python train.py --d_model=160 --d_mlp=448 --norm="rmsnorm" --rope_fraction=0.25 --bias="none" --init_std_down=0.00795 --weight_decay=0.03 --lr_head=0.00381 --final_lr_fraction=0.0 --batch_tokens=[8192, 16384, 32768, 65536] --seq_len=512 --doc_mask=true --train_tokens=87190000
MLP neurons of a small language model. Each row is named by its layer, matrix (gate and up: input weights) and neuron, and shows model dimensions 0-159. Each number is 500 + 25 x the weight over its row's rms, rounded and kept within 0 to 999. Numbers have three digits each. A neuron's up and down rows have the sign that makes its largest values positive.
After each neuron's rows, "fires after" lists the tokens most often just before its 100 highest values on Wikipedia text that the model never trained on.

L4.gate328:523538505525510501494515466482516499465492513475493492465523493484477512514498496544518489503499514513509563518514502521561480491473533510488473471463492523500467557530529494488509486512494518427526471546518484506523508512505496511517471548468463495536497485558488550487537484548508529515536508484484549498476475512488508489490466469492501504508469512494491498513536516454504499438535531503505473495470492530483527475495529519536479474495506520514485469484514460504551551486507506
L4.up328:520515500485532509464538500502506480498496518495510535518497477526485490506518518486511484522489506503521510511472530510517502487526501514489536485459511520515479543523517484522515448517475523484518489489520473519500485446540503540523490544494467479535470545532513529531502486531495529496476510476525491555510501541420471507488499487529543512559465487452478466525517488447522513452487521517478490482522480545510518473498502442536496476507503528501486514471525492488514528488443492
fires after: "\n", "-", "’", "R", "ian", "–"

L6.gate445:449485532519537517509505530474480494558524510458503490501509521511502463546532478505512495491494521489535478566515501516469498495506559531504546471533503480524464506498514491498502475486514458471456501494465456490533511485450501528494523472513478500483439506503499477502510520519528503487495482514511488551518515505470497531440494501504537471457503468505521484504489480533515509492490519450513493512521500484522546524482503493498497556467444457540511495534528497504530499497509498
L6.up445:452518500488486479540486506471556581542452487500514509481484504452575479477485512491500491481484489497486453534489485497511461550509498520498503489495490523533502493504521529464436502484512488499525511486492504474507520524478478508523472477544481542468493492490493462487523477470477456493540492506506524458510467465495483475477499487452487480490489470501524497495481489531511509500469509499492485500511490495519508466519473473526511557501479539529510424515485506504534493511505506
fires after: " p", " P", " gu", " re", "p", "P"

L9.gate249:494513539515462518506504489485498522509451479509478497497488507496516506506522528516494469467488511534494525547500481438497444492441442508469533491464452520485483552489476535453470518503564479469477457508531543494500517499486535529497512537512509517507497519506514509509518501498527538471526507540494510506486507508464491513477444472515485457500506467453469470472501487513534501511477516495486520481502526460505518483481521502492516452536457503521498543486505513490496500482545497
L9.up249:507529488519483423512480527501452527507457483509537519494490460506487486519546525503504461487475476536506495517488458485508508478458482503502490479528456501498502522460480563523479464520534473495496465465522476514508503489489491466512514486533497502496500468485490537467531488452524510507523496521487484488506507511515524485515524487479502537517437486465516501526493473560547506520516510467536508501510520484533483496497526473510524519536502480474463479479430477507493465530473529
fires after: " S", "–", " s", "C", " C", "th"

L4.gate143:491509451467509511528492494526552521478518530483428415505482533526544527475488497505498493478536471465515505484485485487482536523481467510536538501512499492459499514468505501454474503537496484512508519506511490509510499502464481481499503492503563504477537463489491495477491484470484463511495484509532472496471485488503490471488464523494478516513473522473484536481482542488474524525498493463529471504490508453433522505445467510477493496506517492493460478489477543507473500462473493
L4.up143:553512485518494465497530463492496474481461503516472460498499470520521534544509497491447484518475567507521562515491506567520533552518503497563521503528493511509527474473484487535495527516490512517536516517466500536531502503498502489520524490479516498451523529472491531558487531514472485524484523442504497494497511473489537501506478509523511495488470509533516457464468489523500484498512510473485522503504533532474511477526509525512501514480543516513542492523488494456531499504519505
fires after: " B", " p", " b", " l", " v"

L4.gate102:504492516521526490483505504493502487507445468506527493499526419475498492527504467488518480501506436488509517488473538475540480464505520470486536513436512528459500478513486510508509508506533499512478499483507524553559474487516501440471497497481455495468532508538487486494516523494490548479495504528503505498530494518469515520544465471489524503487494573511514523509474538480487488433512497502479482488488470504474530540494521475473474476526493501493520487514529480521501465489472494
L4.up102:465526492504494495481514471493532527476486514481500484454485532502482504494497553539485515504484493472513490491463499472521461511539509494533498524473482528488496516483474518516505514519478522494451496434529550501511508506489482487484511549507457477528493516502520517472486547497474510531507496508497508510487464508438471502514536509502531523495537484476485497477484479485504498439493530435502520486507509501499414536500475486484502461491544482478501510455479477531535513448500456
fires after: "\n", "-", "if", "ut"

L10.gate162:509517518508517544514475518483478490493475491499481470523497469455488509491519441485555525482445465456556524510490497497524474472466469503532495521490469503541464506473536523479524509510530506490449529509501449509534551513519496512513511497512548497524458550510466513507513518515520520502537526515476497498466496487480520500510509479498531500509543491456522540475507506467486531513486492516567485467540526469519503471465487491519520495488490492505505509514507496502463538486517450
L10.up162:491488484493490487497446491509515506532490481507496511478490519483509507500515522461567472556458495491481483514499522476529506554524493489511516472481510488553490500518500513551556522524561483481491505468481525509492547485493451495489496502489510478488490530472500503487490495475477500510489454505497548516507535514490499495464493502523493501565451470509537504511497496471459519518488483469480453533498477503500443541457525494526534505541494464480503497476515500521472513487475438
fires after: " R", " c", " s", "R", " Sup", " S"

L7.gate243:487506488561479520508452490505510475506535488532489487502447504505444497491461510521525518475549481499532474504539464527528518494457489512512496485529521509450524538502485462555485499557483501480505467496520545513543529467512501486491488515503512464510542516479461488492499500514544493488486474517524477472487516540484491515493484495520503491502493541474518480502472523502537523556501535492506455464511568513506535483481503516506459486488470465489506541501483502478488498485501542
L7.up243:508486504520502533506493534470492484487512468515501529531496492568508487498484507457470469483491523558506516448500437471532487460536486497538515492518499495483525509457449541513522525530519454498541485426517577499511506537452516494492519527521533465541478494521520487464492540484493513532519484489541506507508504495505526488511516433481502480517456505488492491516472512513501504523492466476515495488507469530511525527508484511506513544486494493474476510507499513501496493507488514
fires after: " S", " m", " s", "K", " wh"

L13.gate50:469488497534450518503492492479512537557463507428487468489510487484429449471505454503494499496513475492468484506498492480532523520497477531508508486504498483492504481477515512515534545491538451514496503544533487495542474501523502492443498504488524484510514489503503487505461485512473459495510511445463489471504542493529470499523503535504488503469467513518477523499475531422512491521479532507507498446501460471457526495499504472463473518512514512495466504493494497491484528473507500
L13.up50:529508500515522526512442482483494470490513487442500485460468491516494506440502526499481523512478497536489524480517488460501519532514487549505518534500508491535477503439491540526499458548543508457506511522520470497508498487471487492510503524524490492490577478495475473509462558486449462500487470412498473468487502459484499481488519523517504482487519523503487471509485493479510510530512520489524532477481486473505514498504502467462490497541466474485477500499503485505480503527521515
fires after: " l", "ig", "oll", " c", " v", " h"

L13.gate334:442498481479549498481467494472448520515515492471486484503502479522480543516523490468527492496491518532510509532516533485496510503449515539494429505465493510465522475509510478501536509507510498427508536517491503495528522473496463549502478520472505491468491482525532510510455466490509475448506548453501495497517514491492472499518472486490493493460492529505513484521494490473472505487472571489462518472491483489501505486492485566492479508513463480504529495444490488500496503493448505
L13.up334:484561501464478549482486472477481480500492493498525494493525483515466483485488515511500484515495522521520448485528512439522509485519486526482482523448510460555514530521525474477482524532504523497489475495488477496533475498527543524492464522501478495513499468499511508515510536490520519480533500485499480467496511454498493513464521456484517475487492488465535478533476482497442508464482490474526520520559496496544465490473513543535561485540510485523525451472483513492488477532488513
fires after: " H", " h", " D", " M", " Ind"

L10.gate70:463533552497518465473486429520441480459525522469511510504513493522503545508503494505531531487497474511516515508541479557463529514465525489463518536477503530507525517501492483498502526546517496468497501466486509509481477526514467513491480550517547518507421514486440499511489461507525503529486529481497492550494481494499476498496495536501511539508518508489507510468500467493509476499509551497508484489540486472478482475487492502473483495513509503531464516490480531474464460532522495
L10.up70:475503511492545519508482509529516469495509544478485500527522507488485504522507479507448498515474495495527500463520512506504507533497497490518470510504488476516516492498526514475510496484515440485522514523422444483514485535501489496489511486474464461526465504491488541502482499504462475474491499510507500526487533509488454481485552533487493483499473511502470487490521477536517435498504470496431482517510520465478485518520487486552506493521513526493535463488536496489522504485433411
fires after: " D", " d", " c", " "

L5.gate436:456541535520534514496496508496515479478487483504519514500518503493503479504489514526487505508476492502528529468489491499501525489492502508477502484462506444537497475525527502474460496472531491488490493482495484489489524518496481492475484450549516507471519518524538495488558485466495492478527522511498515524500460479459513472484517484502506496498510490496498473470488489532516508525463559516480528530580462537477472512488537482531499571462488508520435435507553509502542488531495474
L5.up436:449501508505540465511496512492506487475508485484520508480500497494538492490466458502469513526473468475504499464530531493496513506491472518507520475486516491507509447490487510498505523471521491466492512470447471447529525509476475509470482475521498511513522539513525501474546476464504506478533500500534490497517470507506497481465531494509505492491534472534464469478500478534501503504479547503521505501548468540459438486504514497529517574448496495502453441513545533502530495545496523
fires after: " P", " p", " D", "et", " add", "P"

L13.gate12:484518479524495540475505583498473504485526504508514476530524525481483527503514508515500511501461494496503518526481480482482462490532504496503456451483509529554505504465517500501518482490482490517512486527488484449543503499461482478509452482531479488545451502514479489524533500486504498527500498511517465463481542479519496492515462514579481545537453504490446479517476519493463511461497507512469466463491497515485485511462516540517520480529477533506493526541497486479511537503486487
L13.up12:470460447473448517470484486465491500528480519546512521539478553464491493456512508524487507506516469489509521465474542479534490477551481548504498472502483487463502476509547501507491503484534530518545513525484457516465539555454507471480494500499500498494479478462533469492472520500468520534505520511515489523522506503486542496429496455491478527507491481517463517481504500522517509494488488483481499476492469504490457484493510480538478479491468494498463502490476521485545503532485510
fires after: " the", " T", " F", " e", " w", " f"

L12.gate258:466536518523528457501578520499478466476537532492495495528484536456485499547513467490486517457548502492496490501508480491514495500481515499530466488495459479526486467501467542516475513508468494497461466506491508498499495509556529525514454467512520475569509495459480502493503478509477530507474557509505502526452483506490458502495508530520541503489496518461462476473492515495487444498478566494464502474532453465492477495516533514522499500503473486492512489492495490500502503503507495
L12.up258:480553549521508502521498532486496519476489517525465508532494515487477528496498492517470525468491445484517494514491493507457470522527518503482496499518482520517528546496452480486537479483487482573497546528542483503510492511565492516443458498501499500536493465472486533471493473463501492509531531485486495546477472509532486514445482501487500521483533515484493456460504498501498482488499534469480542472495499503514495489483495508521508471513485430503509537481519452515481521491463499
fires after: " d", " D", " Z", "-", " dist", "f"

L9.gate268:431523492551490524521496532476504520492510549479476499482483504486548484474504531494497510464521469480556533496506467518478502510517499503521480462506494512533516537483522466482542475489490518531521505519522481518489497501520476486484490534518511557472487498493498477505533501538471518532500537487485479446506469478516492455464543511510458509503492532494484459502450465499508543468504529485510513525479494532517439512465482495464491475475498485484501521462515511489550495445490496
L9.up268:505528485494486485501480539494495488527512540485493501504507536515493498473510458516536512532501503429521512477484517519489518484507477492469505517457515541500506437463504518531565495527500544495537543478519477501508521508456480468505513521533558465529472446449488515506539467561490513536510493500457522499518495463503481437512485488462496515522469520480504519513516470449506505531521496492521508452519468506503499512514500507492499529518534501464523506494485508525482504493495483
fires after: " f", "r", " F", " Br", " s"

L7.gate52:481498499506481514461545538517468567523501500451520508464531524494540512490506499531474524458533451532498523459527503465532447547502495521499505476513463514457530537526468523495474499538522509491513493514528486503488542487516512452425501529494534471508488519496532485480502533477474523469508497504527494519488480493486479507482475505480541519483503482476466547505485525516521530475522493554516447493475500539498507505501518515504502453478480500492487516481495504478504496511489469
L7.up52:537515540485521489497482506455489470476504515509495520462563506492479530532485475473476526491511531535477502482547473494491475535516533492473476521519510548518513488483459518483506548482517506465512497488479525508508469463516478457528559524486519489472486497521526505481512540498495514504498519476498520511488544430480477505496495503479531509516539476490492539484494481492510540461511535519526489508495507550560482505498547505554524469503497502442475512478519513510533517476476485
fires after: "-", "===", "==", "\n", "R", " ("

L12.gate425:469497500522491519486552527495454517480484527503532533521492515460517510465490516449545532499444503512495483485456494494506496495515440441523476531468522530494539527519496500477511520482518494512484492489467509525515469509500492526481504502512527483581453518543487474449535474484548522514477525520507521504518526488488507506505513489534512493516508488504479515519472463448471512541511508514495487515539465501504489502546496483483494485517505512533478454478479506460465502510462476
L12.up425:473489506479491480504511489501485482513483496478490501544534517511493490455482482458520531510505501524490511495491522485522510507516446479511450495480537492512550499523522524452502496468471537466481459513494466461535504549496464505479456502571527464567507502531475518487500493475502500475499528506507511520519570540444529522503509494548521505526510490538457527477515481486484492520465486489529495544490484503452502496510535524497504496519509517496471477490488552466501514501486502
fires after: "\n", "-", " C"

L13.gate80:490522498474486514502466491500471493486514518490506473514480517502522526539574485519489524480498530469549515463498512449479501530505503518537477523486460437540519531486527481485466467470437504472491520490513482535553549512488470516484520462518504517511503521518535518513476482494510476512459474528502469498494515463507491468505515498447501499530503522485525511482479500488451506532520526488503498493488547523468478496497480500479522511479463532537529506450455511547490513505469505
L13.up80:516535524476499468465491464552507541524501533540508494492446526494484480520506519508463556480516509518507445492473540503505459519534547471471475534488486516523485479462490501466534517479459498440470477496509488472504555473480519538500489479509470476542488490519515478567490482488512498491486497500530472506475514466489485491488507482507526492552521493479480500502494520519508480508489532485495517542521549544480464499487498506476520460518482515512498501477490500449480483469511492
fires after: " D", " H", " E", " T", " d"

L12.gate447:458520484524470462525522483477463507491478487545505480478539475488529509505529520508486445516520511505504516500521483476521511522477550551529515525463469519473453529482521523468542507478478518530475543498531540526495497539521486478496509529458477491532487474511546523475509507474513511515484502532534513527433486472480515481506502563518457489492521485464463518508458508467539496507506469484535492530511490511519530476502518511485500540521519503482474522490462476530500509511502508
L12.up447:489527500504467494478502497496471468479503502531513505482513494539538503529508534515498468515517529487547484493553492492509506506489531507529519485520468498419499501488537554495539507489508463541469520501505479526487494515519545503498516477533483465511483486506538489500486489504465518484527531505496512510491533503464523487502497533522455537484531508472473517498476526552480528517522469508533516531515565529532529498511467489427477521479518471492491474526442541485518477480487491
fires after: ".", " S", " s", " was", " el", " un"